config = dict(
    num_hidden_layers=14,
    hidden_size=640,
    num_attention_heads=8,
    num_key_value_heads=8,
    head_dim=128,
    intermediate_size=2560,
    vocab_size=8192,
    hidden_act='gelu',
    norm='layernorm',
    norm_place='post',
    norm_eps=1e-05,
    positions='learned',
    qk_norm=False,
    attn_scale=0.0884,
    bias='all',
    tie_word_embeddings=True,
    parallel_block=False,
    init='normal',
    init_std_qkv=0.0278,
    init_std_o=0.0278,
    init_std_up=0.0278,
    init_std_down=0.0278,
    optimizer='muon_variant',
    learning_rate=0.0063,
    lr_mult_qkv=0.5,
    lr_mult_down=1.5,
    beta1=0.9,
    lr_head=0.0053,
    warmup_steps=200,
    schedule='wsd',
    decay_fraction=1.0,
    decay_shape='pow',
    final_lr_fraction=0.0,
    batch_tokens=131072,
    max_seq_len=1024,
    doc_mask=True,
    train_tokens=900600000,
    max_steps=6872,
    dataset='wikipedia_en',
)
MLP neurons of a small language model. Each row is named by its layer, matrix (down: output weights) and neuron, and shows model dimensions 128-319. Each number is 128 + 24 x the weight over its row's rms, rounded and kept within 0 to 255. Numbers have three digits each.
After each neuron's rows, "fires before" lists the tokens most often just after its 100 highest values on Wikipedia text that the model never trained on.

L2.down360:113141147108171137163112119147097155153143139137129135147147135137169130083125122133129144114131132151113152162161167100096116123134176138144080140150127134148100110160097161086158149121136120151103127111111125093161114100109146116132108116102125150120081148135112136081113159140176120097108147120140142122132121120087138121142160098135097134151125153127168179153153201111147120136119099104092120084146134160128120123101131117112149130128120185111142171116111134162102132124145136093099132103150134132150123160148147126103120093143136133099129149106153133105118178134155116101
fires before: " |", ";", "\n", "N"

L2.down2120:139152095139091113112149103146127162134110159098140125090106164143110159130115174108142132110138121111135122161120108078101143130125150114119145138143154098139151124116089174103141131101115115141113142165090182122165146111121130140141106125107159108132152136087129151114132132151129121109100065118153121139126118116106126107149177115129146089121135118185111146180122108104150162091133141172131124110134110074110133097149121210135128100153137133139124127166120119125094149104151125112100091151104143113173161159134130122116127112115088120107151118090129151139104151115114114092
fires before: "s"

L2.down1384:121126155162105127095134125128119094113154101123161094174089134115155155168160125110135119153119187139088137119117147124136096180121152132127120134153164064095121148087170067135139122153148107095150154108154154127152168086099137155117088130123120121136135168099185081142099118119129114166142115139151127116117137172118177130123097070126147138107071120156139164124133093122146138089099156100113129124099152097067174122127092101142111144149148175155123179074102120133123132128109122101094147144189135138158123132150098163114151105135133161158151086104100132100091157107141101104
fires before: ")", " |", ",", ".", "\n", "–"

L2.down514:129128135108143099126128113096162091166141125088139125153126130105145102137131107138150146126112099111093156109093123098144093109145166123165117072132130141147154126141144110153151130136139125131149138155164146122115090125151114129117166139103154139172117107145126086143113192156176108130101114120141175143107189173157136117120119125144090118110130148091126169145171161133126119129172108086120131124149094140168070166131130117142166140137176150123147143115124183161118121090087092140106136139100109128110125139117148122120102139144152154145128123180107120113135107149133100141
fires before: " |", ".", "'", ",", "0"

L2.down1718:154105106138118140126153119159070126164143126119149174136152098166164101136139096143156111127127147130130144070132116111156086133084154108106091136123169125114109121152167082098109118106123183134170122129132184134151135098102114135102139114139091134150128145119151141137111137090149131110112108129168134174147120085165117156123126118111139150146146159125162130141110160109138155072158101151095138154143088089108149097104104146139156107122110129123080168080136120143130126108146102108147115124121125123110137129112106111089131095118149135163111119089156144137165158074153133142
fires before: "=", " of", " as", ","

L2.down175:148131135135119142142115194128139125127105110128117106130111115137129133136112115104067130114153131191147140134117141145134096141103113088149178135158082150116121146152144111106195114070115130173151141121149172163125132120115131114202124147124137151126116115129118118124102146111149090093107155109121103113167104138101138102181118138117182094143157140108093103086132120115133164127110132162118098127120102157149094129100141146118092227126126097133115128107144131128146123116155088073147139119176101132147113149069111073123154093107096120139165167139096123130126141119113177105
fires before: " |", " (", "d", ",", "er"

L2.down1322:144121124138086084116125106114141058127162121130110161165158129103134134143149119139113123152130093182091107100099125127129148148149128124123113115142108107124122142133107109097096139086138130094180176134108135140115172128069152113105075158142135098144133143106140122104135142108104128136091120118116111124134164131132116127148149115154125094099121136107127136106158138131150113144148092150116120136157120102143114136139115141091097076143149096120103153108129109140088113100133101110109104112139126116097101124155162077173120175149169138110128090161118087140149126146109081053
fires before: ",", ".", " |", "\n", ")"

L2.down1769:107129133169155111118159134120098114176180115128143137142106121139149139167129171128124127128128130128156112132138122110158115149126102130119124095163125138116119098112122136117097143105108150089130135151138086149112139133121153139090128128132153120128132111092118131085129049089120155089116112137145130137135176099141099138150105112120161104134121142146137131109151134130141163136084126116099114149122123131115142099069106093112138145119090104109117096161134151141158148174102140141102077167129139148113121197127139120118096148115147179120163156117116131137127123109094094126
fires before: "s", "t"

L2.down2215:139101160096144099176107095140090158100133102176109148148118107131174127099156119153138086132125092108133108156146122110141102158107181146123119128111140169155124116134111140123146151128153105151144161105145144120188117086120098122173100160118132143085119157081108167113134152165168103108127148114192102131156103140179149108147098148140081141135137143145140132137193114116140188170138099138112158138152127144131076136123130143141117123152111121134075138101150105126124140143128123185101090145126126076161113136114121109132128126138092163116163117130107120164129108123123132110
fires before: " |", " place", " round", ";", ",", " ("

L2.down2389:086119117153067102105112128132100109089176158130161109127116088162113137130131107112187135065136101169072133117166124079143145093149134108112149149117100102118145089180113078110150146124166148122135188102112146142115100099129135082139102118123133147138101141137153141090123092100133145159164149104131094144152168104162134143121130169103093091103119151137133137125121132154156120168104139086130171122180135160115114106159129118115114146127132125139168134082170133101124134124175113121093128124123139126141133132138120139145154141101064091140075115129119103154118111145148110112
fires before: " |", ";", "L", ",", ")", "F"

L2.down653:125149196094129126165093155119107160109139113089168152133121132136095154119139115096120094127156137104150150121090143153094150106158125131098165112121134138159138092133083114129130051088109123107113117144139119114158145142114111114159135096135100125112125128145123150101124132131137115117122103145133149170169085124158113131135135134148118164108110121120131081134137099101143155123158127151146108122106136132126139105115092098131184125103118125127135156119177126128129148097111154141130120119118162102112140140148116126123124149121045113139130128180099128149099124140155121135
fires before: "=", "\n\n", " as"

L2.down438:183145130156155105070133091147149121105189123105145111108117145147156074150130141132073127143133156140145135142140123144142164154130110150112156145139164119078113122152080123142100120105103113062065090162121094131147115138160131111118155110120130123126135096146131101096133086137140085149140126150125153133159153055132105139141124141103111131147155123118144129119120077108131135123121092126105166163136152155093122129116132200135132139137111150130155122111075114131145109142128123139139157123091146101118094102148116164120112104129136114107164144120155119117135103127116111160
fires before: " |", " of", " in", " was", " Hall"

L2.down625:124151119119133167116143151149103138112150117102127104156135135108122122091115128161137094158116145153148131073135102129095143115111075121149098131159107104122159144158133159095090141136157130108132132149101077115117119134094079144121140136145150151144153176142153064133124152076098099130142100127141120166158119088117126124108122117170155167145152129153118119135129130144162161132113182100132151129137138170129132144126137085124145130129108119115178094130136163124106142128139109089124129146158102170139110091138136129185174128150096128166091119122125153100149154146145117125
fires before: "s", "-", " -", "}"

L2.down1866:119093129120195106047129158151155176151135142147141118142152132144152131136102136175106155118169116148134120131124110169116121138121116133160098081141125150071113118161122116137108143129118135137120125119127114153176107109132168106123144142155135079166127142105118095121135124144141134131102094117164110155113153122170157124119176105119147114153111131105098146150093136171154122085103164152130116171112154113126097123153053110140156118167151112154103132128156177101175111098156162150140161130145156153127121137126126147143132105145116102110136153095140131031143150171095095123
fires before: ",", ".", " to", "s", ")", " and"

L2.down1107:128115105092149144134149145096157100135116120144113146180152108110131126157120102149145096127074142148113109105097125151112065138171122120146113181123133141084143103133131108144108127133137134161121165124112169135106135091101112103128127141159099107111183163104128083135102136128151067088081117132137115141115140141129136148137124103123150099121111063121121141125122141147197117119115126131113110130154100120139081123156092175159143118085103125084105124153090079124133133137135139154075146114110116183160126086085121116156189131117121084117158176112123117117111132110142108104
fires before: " |", "F", "ux"

L2.down362:151151115132149117142110122145127171127100110152128117089088113129127126149161110141085196115112151080113105130087167130167167137111133150109132128097129163097143135103128112146120112102133093103124136107124111133149135128092146115193122138168089142126158089118109123139133133142091129118108145117146163122140120088126129097150129167110186168131153089152132121162136128081130120130158121096148143120128093146117103157120139126135126124122111143118156131091119108137097119126136088083109102129109180088078122128114127107126113149131135150143127121114131129115176143139106132123
fires before: "N", "E", " of", " and", "W", " in"

L2.down430:146102163108148134104155094149153137125138151156125168154156129099127147136115100142149115128104142109122090150136140124148138153144155137140104132156138102094137128117116141156121087147187159137126137128146109112133106109078105106165155092105133107137143123156154159082147142128154121081156133124146138087130138127113150126126092139151128130131125132106133156145149177145130125152141148139107105156124135137113135114138164125127145119131109127134150148087120123134122147123147150131119148095131133101121167122104201176142092149123139106081167114073113102101155148142147126146
fires before: " |", ",", ".", "–", "\n"

L2.down1528:155109120113086107118153135137102139160130131108118110114102141108101142146149133128148111105129106072098106132165138166127147126072101127161093140155085111107125103114130115154097175131097108120147118145149154105128100168155148129148123135081122118094178155094145125178131135140122118099102119124096182155134144126126105172161160128147156105104129122166114157111128151086119076120137209148160116157137096149147177117124138120155154107131147163098155145156124134104136062153113130084109139120158138151178117131086125178102124178144119118097107186158105104134081144122166136139
fires before: " |", ".", ",", " and", " ;", " Nations"

L2.down188:119140105139106137093128162123186130099180110109109115089120085150094134159107129161115142136138164105176099121130117103133145109111189090132105124122133167133139173128151052155117084106145189166137141097105156132135093143132136149163142173102156136129159106105138139147119112123128119094124123077109121114145092104124109128140136116154073162139171130141100137131138116167111124131168163136176125116089130120116098131172112132112120113117135137199158137113150117113145161133123166139150116095126127173155122134102145153094123160076118154163138121118123097123129112125123114155
fires before: "="

L2.down1474:115115121116139081138147092139163116136131148141119115133127126098122126117124136143150125146133080086164154114111128122095137137144140087121140125161131126079151101119149117099161110085181158089132122128158093109113132116133117178117115087178170126163123115132140184104098113123138132129171088159151114139091106138141137127166110100130107127154167122130098141171113144119110117116104135083115121170113167060093142156149073153177124176137160162128138148095154133117119114106101126145145115135083104134127128150119137138133116188106149158119156121107122113163142127130125151106
fires before: ".", "°", ")", "–", "″", ":"

L2.down1799:165092087132115147156155138071090128114144174118105121174200106152081094118071145167137076132158062091112159124130151168127138147116107135160115105132137084116153110168162143116152137092125159091125108111106107120113111132131178160163107164140142139124098141115142123076148137162137109169099164102115167096155130150126108112125118089103121144133152100127113137153126147116117110162142100113098093123085106101155066135123150143138083172155107134131132136108140115119135151135089114132142088118147107129108151097106152138153121109184129156061163156127110116124125172119110145129
fires before: ",", ".", " |", ")", "–"

L2.down391:084146084126132136111131150103112171113149139123123096122136136173120173135141121117116132149103147084138103095108094143156112090151125160119128143149124136123160111150125118069131167104136112077104157128144120131145120116135133158124143121097154100102085092167149107115111119135109135101113166111170113147096176113124176130121121093125112141113107099127156099120148132147152147115110107128131148176130134114097106129149080169104127117156097109148155141157137136110120137143115092137155116136113127164131138122122127120137142125106097123104150130165138113147139159126148115135
fires before: " |", " of", "\n", "est"

L2.down1822:120161128155173118124185089143117145084139110119119120182096141145124108182131142116125089194135103149111122132123125146141111163128120131125123141157128115093110152127144178110161117120097153120164136073150114106110082129172129147113158118134108115114148105093159109122130095139152100157170123130115105157158121121156112090144151142150126118118142148122135113150100112142116092130149128104097152114146086128151159133151147112153107138110116143143196136095126157126095109125103158133106155150135088143077125134153157113137099154134099178091140130148167133093131158116134119089
fires before: " |", ")", "gi", "%", "rd"

L2.down1638:138087127104126150112128169127154120136188126133130116108123109157139142121147137119101137138179123108084123129117100130125055156134105132108104131101097148133122146070078133160151080090118112122099137130129133137133124139156080119100123123106070128161139132115151143076137124171106115144129094160140105138136093129148118109112167134120129106160110068145141130107127099134132150125126136130121166176151130108118188144144110168136107177168137111128141121137133143155114156112136119100174136124152174142114103180166103113165091116056141131119131147159104161169133144073115129099
fires before: " |", "ary", "R", "d"

L2.down1722:158135165134121142152112127128116081117109121122093131128138131141148115134125046078165130147155113130142106144182106138160151104149132097097141076136193112121155126157075169112153145115128096107108103121104171110117096127105096130137175112103108141141102151130106121141100091132102101123110125127131138114142104130121158187139145135136140144148120163079170130177146132124177149159138124138130114128144110090099134101149154133152108101131128171150156122108135119124124121148120130177111168139128107154110084117135120153108143139113093153110127155162104137097162122141116125105
fires before: " |", " (", "ball"

L2.down824:129117145107115110109133110166129105148165105116105125175073123144151109137107101111127143192092121111127113120129091180101105142171153133139149107088105116147158131163101100124153192168100126115087089165136098143130160129115147121152142168122146126134125152166127131149114142180134112130124078171118169117146146152123148118166141117102112128134140137097138137126153122153111113160138108149166103160106101121110119183159163108143111121159119093108150134130115138131099140115083122097120135123167130130120129133168132118137143135101133155104117105132143129135115162148134143086
fires before: "s"

L2.down640:119141082167190099076147121099132160147146083168110097139160093193138118165145149143101146103121181139146149174140174139129141119151117140120149113150097139087137115149106131114147174142121148114169109127177079109166143091124108136128139100138103120168132129105115124116133125084151099097141129132141131105150136117119151106133120123133110138139136104111150144136173156121123115136117123175131119095143117134131128119089124139123138124085104137159137101133114142139145122119132122129178129129118139121183122108138136116132138097128118192154122140118152151157136123118105101162
fires before: "=", "\n\n"

L2.down774:123147105158098130121171165125134133168170095115126122114130145134112152112135120128144154149145128168151105144103152125110127133167120168122132144142198121102099166099143136098130140094126165130158140143130118176121168148095125137136068188154133157136168130148098122123081182122134135150079104149129111117152134112157121124073131133107080112110148135118124148120151120122081151126067154118153105108112106103142147094131099167117132150122121153145147146130137137171179127172154138124128072165118133138134095155133119120141128170126113089112084102125147118118080113116134129120
fires before: "=", "\n", "\n\n", "ali"

L2.down929:141127107144153150092124139140132170130139155144107147139141130129122114158135154118184141104130120074103130166110148135137119156123132137135120128188153154139140138104147143136077135158151130128152153166129131103117191069119089143101143132112151114133113111143139109077089103135150182121119113068100113148131071133089141170145094167123135147127130094128143135160107153128110132119123087113138158116148098100088143097105121180096105133143161127183123116138111095136118142135194105126131135137126129109130118105089105141124138144111151175156130169116083133112084109114101121096
fires before: "1", "6", "4", "7", "0", "2"

L2.down103:108123135178138105149135116100130127101137110106126084072099107163094110119100115105132139165124122128086144147118176106133153118178178140157116105143102112122108092161105109118128142118139107129112140134155128085145093168116151186128115138089158148118150135139143145096112127109151106128118129159139133176081138100087151115101086142129138122067117115131119151112116125144156140183071156134138129119111091122144156175138180161140149182159123148098138119122115128114114177113145153145171103130116116147158084135081132148076150141132122131123122129086107127111118066134101143129
fires before: "\n\n", "="

L2.down1046:132137146120070100063144091102130123110105120120154096131100120069152128130134148131126129129141153118138176161132089112141152103121146095102140115106136105120100114135087119126120136074138151135119165107110143125128106139135134133091233094159080105093135157116117117128184116090117104154078152129142125145157116160069105136125131098099124123160148134144144122145144124166112141119100106121138152111128145102169128130147124145132126096156090102115111107099102085118097125123109172100155113111116134125132132159155135102154114064166140113106171101143146122143100161101127157138
fires before: " |", ".", ",", ")", "–"

L2.down1161:174104095116120137125109132114097164104125105115138095127117095089126130120126155119121098152129111117144090140104128112116150128128167128082135118146103123118140140113131092134121116081108134171138123125120103170135139113145121107115173119128115129147093120101154156135149133079101182108111151137110095117130116131075101148128143112101153106124111108107157150130165123099143143116090106149136124088123110088125142092117128135117128137139169118139164125071125126083107117154158128113125151126124138155143119107111126130123147107096173161181114071186132110153160127081164129120
fires before: " a", " the", " well", " an"

L2.down726:145145146109113151120095101160163129149107087137115144133083113121102115111109128153116102090149123122106155102166118156100111124146113111129139140153118132133136149125107140140147116126115133158111137135106127146135145092141126193119128102156146134123109117142153154109092093148197123069145127107155160083141133134113083138189169138119115085109101151177123101117144170144111106085165085147110129136115092143155142123127133165136152153062118124167143107095169145117132107120073113133121145175103104083102101141169125146096134159137127138111134103062107116083152111088169134140
fires before: " |", "–", ",", ")"

L2.down280:122110133147143111165134103125099101100134158118127154141163095099129095125166101150135169120136142153107088142155139120149122112110119116175114167131089115102145158093114156143146127131110114148161112142140118104141127185128139132065192119118169136157169124155129128127164136117128152156127111099118103129136130082102144114129118161108150104135131124130150115108109120167108051175066106130123148119129115100111121124145119119093083169166116113138171137144096092096148144182160109149138113128152143112070117142131128101125150137137122138107141125160172147138143196134158103136
fires before: ".", "°", ",", "an", "8"

L2.down174:134134135159150111151123119159126181143113121135126108141143139110123152181125129113152133140154110104104131153139118133139133121107127112160171137138124106141117105135131115120125096157104108110136134099158142164132133144166131145109063126158115150131110133154148079139152147106163114102141176127137122141082149099105124121127174127151154117125120124156122164100131102147087109116130124160142152114146100129129118127110097103087139126129089130176114163107133103149125117113108168114093094130138110148153137138141136136113099124179122114134131126193141150178104134158123153136
fires before: " |", ".", "–", ",", " of", " ("

L2.down1212:121122090106136121091164141137144152122140123149088104157122141167167153140098113138130128141176150155115091123111102114104173140083155137118135121117106129094095133155158102106133096112182095087121155108158135102124123114135107150136099126093117144132143139115160147126140135126142173134141124113131172139174134122125146141119102140151114127146158130108122128091093165109133121148143120106111072144117107073065155141089133131122133130147134139141090134123160129150151134060088152130098153137166106165124088161140138104152177102148093156158142139114125122128079170168133133167
fires before: "=", "\n\n", ",", " of"

L2.down974:120080129128125086117128119152115133138108129142103108080167142141130105155154116095169117134163129134120134130104129140134109101112092137134060142135147167107137170097166110127141124112147164072110194187150125149129153132114156143145110142121165128136105096112193096073165104187128106157137130096115110136139102145106120101155118163111116134089144144142136135117157115104151135128166121121107140143124144095101146115100154129156145126135144118102137120120149111127134137158100116170111081132154130099133076121127116137162144123098124131147122134106095154118140185100112158108
fires before: "s"

L2.down2101:093117158136140120144152154140090125122102134116137166126155168154114130152122145125140138114121181092116146126078109098127120150120155134113125111136115111115130204145135150103099113132133144135136127163112130098138148144102120115090123170125137140128166138119118090085076124134087146105174166120127131135131107138084129177097111107121156116129124114131141106136123145153139160122088121119122125164119151146116111120140114145096164154166123082145155109138148135134117121083141131124115125102099146154141128149083149148144142143143186166144153105132137099136089102125093134079
fires before: " |", ",", "%"